{
  "n_layer": 11,
  "d_model": 192,
  "n_head": 3,
  "n_kv_head": 3,
  "head_dim": 64,
  "d_mlp": 384,
  "vocab_size": 1115,
  "activation": "swiglu",
  "norm": "rmsnorm",
  "norm_place": "pre",
  "norm_eps": 1e-05,
  "positions": "rope",
  "rope_base": 10000.0,
  "rope_fraction": 1.0,
  "qk_norm": false,
  "attn_scale": 0.125,
  "bias": "none",
  "tie_embeddings": true,
  "parallel_block": false,
  "init": "normal",
  "init_std_qkv": 0.0352,
  "init_std_o": 0.0,
  "init_std_up": 0.0352,
  "init_std_down": 0.0,
  "optimizer": "adam_atan2",
  "lr": 0.00156,
  "beta1": 0.95,
  "beta2": 0.99,
  "weight_decay": 0.11,
  "lr_head": 0.00585,
  "grad_clip": 1.0,
  "warmup_steps": 213,
  "schedule": "wsd",
  "decay_fraction": 0.723,
  "decay_shape": "linear",
  "final_lr_fraction": 0.1,
  "batch_tokens": 16384,
  "seq_len": 128,
  "doc_mask": true,
  "train_tokens": 150500000,
  "steps": 9186,
  "dataset": "wikipedia_en"
}
MLP neurons of a small language model. Each row is named by its layer, matrix (gate and up: input weights; down: output weights) and neuron, and shows model dimensions 0-127. Each number is 500 + 50 x the weight over its row's rms, rounded and kept within 0 to 999. Numbers have three digits each. A neuron's up and down rows have the sign that makes its largest values positive.
After each neuron's rows, "fires after" lists the tokens most often just before its 100 highest values on Wikipedia text that the model never trained on.

L5.gate202:517457455593479458411451485508577517587519475493427493505420441491546459528574423500534516462611547498466442528546499566444613464372528466500507551560522508407521457491529523515466412453526623483486527544508471570481507491516546529582593549512496513467556479474482569500492568508471509447499506467486478494552562473527539498459482520496474533407479593591495477523506619433491486531491
L5.up202:488512545523499537479488538593500492415499468535524481436412510449541471469556505476519569394598543444438398498481509458552533537554489429431573532420527460554547400509501409479484539513603428369513544475449576490490520495460491519536517549550519555545496419510512538468559514533449516492561479497453481543538588537479520505497485561624540505505552524484594517529464529612372470621513
L5.down202:483538495538453461477512430520432484602560561528467477425450483469461578477516476468574532447533516458486556505616521487482516505388487450450563558525434393602551422593408450485536441562413496525561502445400519533503536343572555477516551472518522539476538458494523564552484491536480500521466514511575521587527453467457455501539448422486562462454502483466535450438483476513512587620499
fires after: " l", " h", " w", "r", " g"

L5.gate320:503354458466528475436556530498479600460605439540493561564477475513376440470476525502577573416508540508500519498557546422496517441414563479496462528524544513465491537510536481508376553489543476416438487459547474482555516419434481524451516508513467450471571531468496494519514540557522521548449567536503565504470490460583522501553427459444519503474482530510485539556587564449521502430431
L5.up320:492517464491558459509498481504483485560499481561472515452473488471581571505559495468450537464559535594555420431523610527537538594494521510465456466496410452499487540503522515568458522599548491633525486489611412520530566626506602513536510425435524465491542425528620447491421576511398490512474474404572447491500501529451511453549480589448488514522508489548429492453535435447499549521552
L5.down320:528554515488530609604499444568478528531506519509482622514476618562517512512491481545439463487493510515527568514509476511528414401436571499465473479463487441481560489491476427531504469485463491535498529585505462469513510483410597492401444464476448566567535500523424425477348434524578429511480414490509529487459443493476507436536596607489499493581496501508472514525500513423451438513425
fires after: "est", " st", " St", " b", " B", " com"

L2.gate74:542496567456486473520460513542513411465454511514434551574492537511495626467436640496446510478563524578517510538503574537449438526516521515587486494607466503571539476509505461434518453461453595496494502514508520502514590569560449520474572495475456409524547508472454570477415394631410447504552527512493526516532515431500461528512577553439481538486508495573521487549501578628462540532511
L2.up74:524496448396615539499537501567494419508488408534560462536440509516457483512465464487406515528393527412537470575562454592554493575394505554515498528494510485501523466598538461459639550457538494587500448474513421402492550502539585470516537490474533456501507498497501566546430580575543497464496571523488570522479436511553455530540567538555394443427532460564490491517575507495400477494522
L2.down74:537562547451633512557494513547465569478489451598572504550453523549492484434514538559465512461481427554470375508586569558533497502471494559404471540473501457489471550558496495451465514449557394463419494492500399481482517521501511487533563499515552451582559493462504407530611508616475540504498508632528455488466469517504484447444370444472500432485492548499488509491586599517505482503364
fires after: " in", " M", "in", " In", "at", "an"

L5.gate167:563515547433598465452491437584474534530493520523482514574467545484418497437462479538497531466486547561574468517465493494582563486453480529530507521484502499543490501415456407425469547589486427464498548470426515502516511456452472428487529539471552527518477557524410611452502424540447586536566529496511641503475448490514440438563549531473500456417545510538448475562508431519523495441468
L5.up167:519438393456439509508404413456520494500542565513512562616482574483556563448454487467531486505434497465560509469526544515514541399468533556502484510576431456499592479467563576503575567654506527571447526559449492471477618512429461440495384483507577537484437424469456570483481580523409538487417444438442454501516515457479491509529514531439446480481512465541524474440523519418593537493496
L5.down167:601470498515470447517566425601480481530535484469508595585415522472586473498466460458439487558445555534611537509469516558582518464489562438528494520496478514521538518490535523506438454478414494568457394500513530462502482455441541431398493422504524502510475423522517573451492425511495468567506486488522453511525565447445504549567520436510480379483462500454546484499490565460491462537474
fires after: " st", " St", " f", " F", " d", " C"

L6.gate274:526480567511467443470462523466541545519590536646505459501518492478424498486616497518505535543553409564502510537553496549476419411547516551489538464567392495441421434555538496511518526502454431497463538478577395464538402492521512527526492435543465535521548520479491498560577424453476490523520516512401624457447419424504564596499440583478543467515412490571524508463497521605454530546432
L6.up274:451468554508390500469507523499516477484493486488505540452454384489422419513624453474470544495516460384509452442520589598592491499570512533439423505564511469472398514476525528529475496576464537455430572487460515458516465473525428408573329493479531480460503513541550454503512419531550572533573546579403494545584483539564540659444525500580368429490475491530550544468504483469546517446472
L6.down274:477508566508389428554419468508515489523477436515429440521542455437516449535531420464412527438579484425535493484496521533491565514461561485563531511475450586658574486494437454428533622547462470459501543543497624529535466494550473456458597415484466416442478537445524529540516475469575506477610475518544491578553641464534476472473507523521382443494513512376478552477466541467454466503529
fires after: " on", " in", " E", " t", " an", " In"

L2.gate32:497445369543447433607476447534535486546473438432447422511464474442488543438485523579513500460493566503416444488515463565520535529503507586463446553417551496448531534470527505569517527598474488493437532420567488515524428570565485496482500463521484504496512572471478479485401439526578480565510462462454538422471589501554482564478521533481446487496540496547479510505566517485551458466451
L2.up32:513505462506527550534458489472550491530635430542461574528381473545519542501468531543512485515533556479497627549485431494541570457525539524485452457488492434456508504498489573544498565540538491503591479398545477546524368561578505492537370453529488498494515544518492443496441430442549494531416542516549494388478464482477536485396579547387505503543474477517530593519502559502457423440462
L2.down32:542446504484505500521491546454538558502537434447495485477384464610466509509472493524430434527498469510378530536513489516481475528528519485475482484453447486444540477523451505560482561559545545511503535536536452416549422433452540439540457400489509436497546430553513536481516535448486527480619522559609492491475472491475463421514427532450455476646508436276595534480440561532511488533430
fires after: " Or", "lect", " elect", " app", " co", " on"

L4.gate82:430511458500557556495509628559588515470522622505512518490453500478488417549599479491530535583526492532516442556528502457527566494470461555551462442514458455516418364518490524511369460570555483519482470499529495513386528449529462539498500553561438500555468524503540487478441468456447434506594480475524519555542574508497540560457530550532537586487531438542536489400503529568515572459486
L4.up82:400588445472424483599532527511531405599513481517532438463615486503556419450493628504516568432492549563486496546539509427515471510425476528495617481529559514530459472510496398386511493536529517440434484505407462570463519412433468626487483574490559502465574490526482451422473534520579506590500594590499544506484515494444545506537427479546441550605594536488567530490547481416479525577495
L4.down82:504584466566490477492445483513494455606464524500532452553447445509534565490417505477447452519462515528459508478534591564490564453520588417515500483469516455504448589519480540515578509488397555473437526494398563576490457563578564527525583488482471421395587475475498563411519530491467560601504472418509507507526515529490512505539388441527447514558487484440460490503467506548538516529583
fires after: "m", " loc", " l", "r", "ther"

L5.gate275:601422524460406495494514564559422523420535520533516442590511505468432422517548441423522441505563446615590470431509588522648501374525491537489528439562526506503522522528521629516477492475539541453524574475549508450498473340556438550525555562560426545501516527507444544423513448520481500464493504507527482455504449507569498559454488484492474539498519527547473494434503518520410517481471
L5.up275:569474457534546474452499485567409465430506576508566560434478514512431496468471418529548518511430445554577493526466485583478507476525522482560553540535553467515469461520472584472495518566463506512477580471508524476423514568466487398533496507545546411505560475558566585472477463626475530491447470562460477542468532469517530458549488451455530530561566458510455488489526506419456594447498
L5.down275:580477431452453400511476483479464547459585502532468505480459537531503465522464473495506467451376537474586518473524517459537413486461519436455484459590529396474444565490506559443510489440398495540593460582533488402525578470560493466485476540509492453593532517459452545542452414489462424581571509486480488549551467508492519468516404456441515348533520434448498456523503422479424472432473
fires after: " St", "w", "eng", " D", " st", "t"

L5.gate218:443449452528498527407475478484515583522602547578559527516500492525536503536582436585525514507559459506514388500539535508563517544447521465557590430517444470501529486448530555519464527573433476525514466543507537505514520453494420482543516413479431548444512460577592508437447537470415507537409489550629552569509469489461519521548556509475524500408485553598417477450480553552463547541438
L5.up218:537425413508608515467494519524473527465534530529532525532456501402501565479414448556467550587547436479467407522500448408508656509472535517476407452482603528503494514523523431508574572542377448509480481566488466450572501498470587524457505474487510663520431510509527504435514545416456443470604429507495501488460396549493482525527508528499434495490546638515457520480477506585517485416545
L5.down218:519402342487547471480554465476557475491566556506564565578477528488637447535490538551453493529501586478549480546564485482489473493511541525446560494417519432498505427531405524556489456544510525532476455471541521410496391448385497439457476475539421567509549526537493501510504478554518507464409472529556546483480445371409491546545448613490466383468509456420370500515544557512477444533423
fires after: " d", " St", " b", " f", " B", " st"

L4.gate251:503489437481536472454475463559479524448478527502465515439390439481561525512503430526531386578519534519513457347545464405425577541470452515508483540549516577513532466495543453468503486512530490516532630514452541497549567543442438470475488494463443479559511479485577497515514408413539515508501450453477503422520541547572458476452584503410519481470501538551475454530502546473542480487464
L4.up251:558519512540420493455479492432533487449637441497580407627497553577409507491510451464538537547449589498445525497510542515486483468525476526572579446601457527495519410446577619505490518496602544437495513531511446477452484550506426527541456478486490483521599583408490461472486521591325483471501493503470447475497448478556420413510569492473568487470541590477489506483541482433543526466460
L4.down251:548501494469515547416488497495517547578414423548509458551485467560528537510431456578499404509498479459464557568452460554454517506480468552512412499503554547506489547414449444564449531529406437425514434501504498465520520559459563507391434504446513422473508496503573514533455358491516477448533523487497487430504472490461474464539508525482519461516514527456534437667505425530546511504423
fires after: " st", "a", " b", " St", " B"

L2.gate124:543532477431496471437517474630560525431490484505544440460485491528483486539468485516404445462538533491594446562553559530495526456422460552446538388509464542450495461513503511496533580426521553491479536463465437474586565539492483533455542512490475481559442468492486501379401513435471529468493563576526493569500451438497559492603592589405517550420483567566488485560587563461431465494478
L2.up124:558534458481484438479574558508429471396499482521565519522473526478515468478526438493493467517622569364439485485462527517556590511533559462485470459438562508499477405548508438530576452366563588463484535476445469432497519448496570558515530564464470537486474463580510468572498566406517450585553469480508535536448560473554475557544519505596435534546500564488444457474536492530649509519588
L2.down124:484528471474366423538562521502576509475506513502490559507419550535475531499439460476528553550485594457465509473502545497444448476470556412510522505451433516639394548415462439501577577600523515547523580446570494512510512588511559478493575508419540534503465499425539552525633433560547522530494452398488528464444451612515495573534487551472472510548417481502482543479537456532536611510425
fires after: " s", " l", " w", "il", "l"

L5.gate165:429383479454540473638522473465479482429460533504520594447616442472477499424475577517548521470507441525621456512505511474442465615548434430600478496529471511506558529536464470486572453550545494596446495570479515459554542483517452474514428456499506474446392488414517492551533526535439468576475551506450549531547461529523506606490551494344570479524474603535459544503482465430530462521521
L5.up165:464506495401428471503474583523465544491547513540497417478437421492466529439479584624421434424539511486624652387492437529425471520486486545572492580551516468503486478572445451519570590525451470497479441494407482484539497509493568477457429505415473482509570510500580496463496466495522560520582530506495493351409578491476529500457555503451462514497481469467517501534558598460528470533462
L5.down165:440579534565562473493453488537472575480509529545521536503561489506426499598459492557398520398423484544468396575532479499587522518510469542489495580609536505490508446506480516454588495556485513551403534553490572552516524469567490560496490499632465445457518530569495518474455515527549497504530486424491556498459475500512498526474482481475587438544507428548462440376474537454527502519336
fires after: "at", "c", "est", "in", "im", " t"

L5.gate369:518647506438546449500446487543498446428437529433418550613494578446552548435612503601436501547503483538546536480462508518580469477586517465500575568519567572505431454520556494390535566534562554539525439494482479497491485564537465517589508478530565550536538532460488438566475496513457445584524502629429537525548429391529604503523415544488588467515518488555444445507569465552553499545500
L5.up369:582473519532471526516524460512480516509544446445583560516421446550484501597483506424460509496469439444487418530580510547586593538482480524540561576533451473445594452485517520455540528534588477463528514417478434549510579578518454461459433448516420481623474518435522488559523468446535445497557574511499549515446522477506497520554476550501500562535381587507518482558535498573544496514486
L5.down369:474525481506450507521401491529541459567478527555427450494565544489554505474448453499475592454538456470467591500462575518612466519577574410482462448559506478505432462485583490493488528471468536567485497545493527445433408545535527513492563531581516503476502519537521435533459415526467554516504551570486474546557583451543451536423435597421473513486464466466511527433499454547582481493680
fires after: " in", " ", " In", " b"

L5.gate285:504494363463499473486545509405518337593520530498488535582556474500522608506498506511538552600421519562538517441433590464525571538537478526452457588503529462562482505486540504512610520634559476476517477546554441574508555469474571542556422458525525516526547561537419447513500435540462526505540468445466546511619571509483453524536532508376518484424494504560451489496588471433455496373527
L5.up285:485444420455452423514596528472491407545429558479473491593455449525503504502449493447554585525464549555449502488544501473591443463454551517448490521545512487516554468573448537462556537509531466554492458442615586565503490617489482482453385607530486512485429607559542559455437487448498547485454464505431377468543546466563489488449468437448484504499474481528434492502406501474483563458436
L5.down285:449526430539481556461474442490525477509572461514434510525447466515565473569362516512413575505436549494540543573523481488530451458477473473499495467498525592454544516459479505551520560530471523585482481630414543541681511442534555413420535528491530585502571449598459529486450477534503468583546524503546552398494558495544455426534473490533560462467521514551466526433497537486447510531504
fires after: " f", " pro", " p", " T", " t", " F"

L2.gate240:569421519518534510416573542434519493475516478452454479441539556489462509504505486464576447456525622517490395490558462454478446488509521417522440535484519569489430494514523448506497496468401562452522465561449514554462512530445514513523498454507598626523528432564498607531570442637516548481455567452561474525492475478435539437545509614490543463544507517612424433438571499440399393492459
L2.up240:561450472437574498483579583574521395425512407510469517542479562532537509530568438474424548500504509460574487520467583480481427470535478356538458501552615500580419405524496443459565589555399499541523549561520406478496524483437556487587559528571474596519558506449499496510484483531538483489530532468562457538569479497547488437489466474490487588455407506460462524491496609524531457585538
L2.down240:530485467656465437486487511459502510523493540470475517479505488525357512456519554534484428475570540490568492577484598484433484506484562414393579469438422427536508545526386581538453557519544551555534415552500499567455552426393424516485520409494539504514473434457530504449550625525536548501511600458550601489517548583523454546517461569582469484468529598506496457558462492539565561518488
fires after: "el", " s", " w", " l", " b"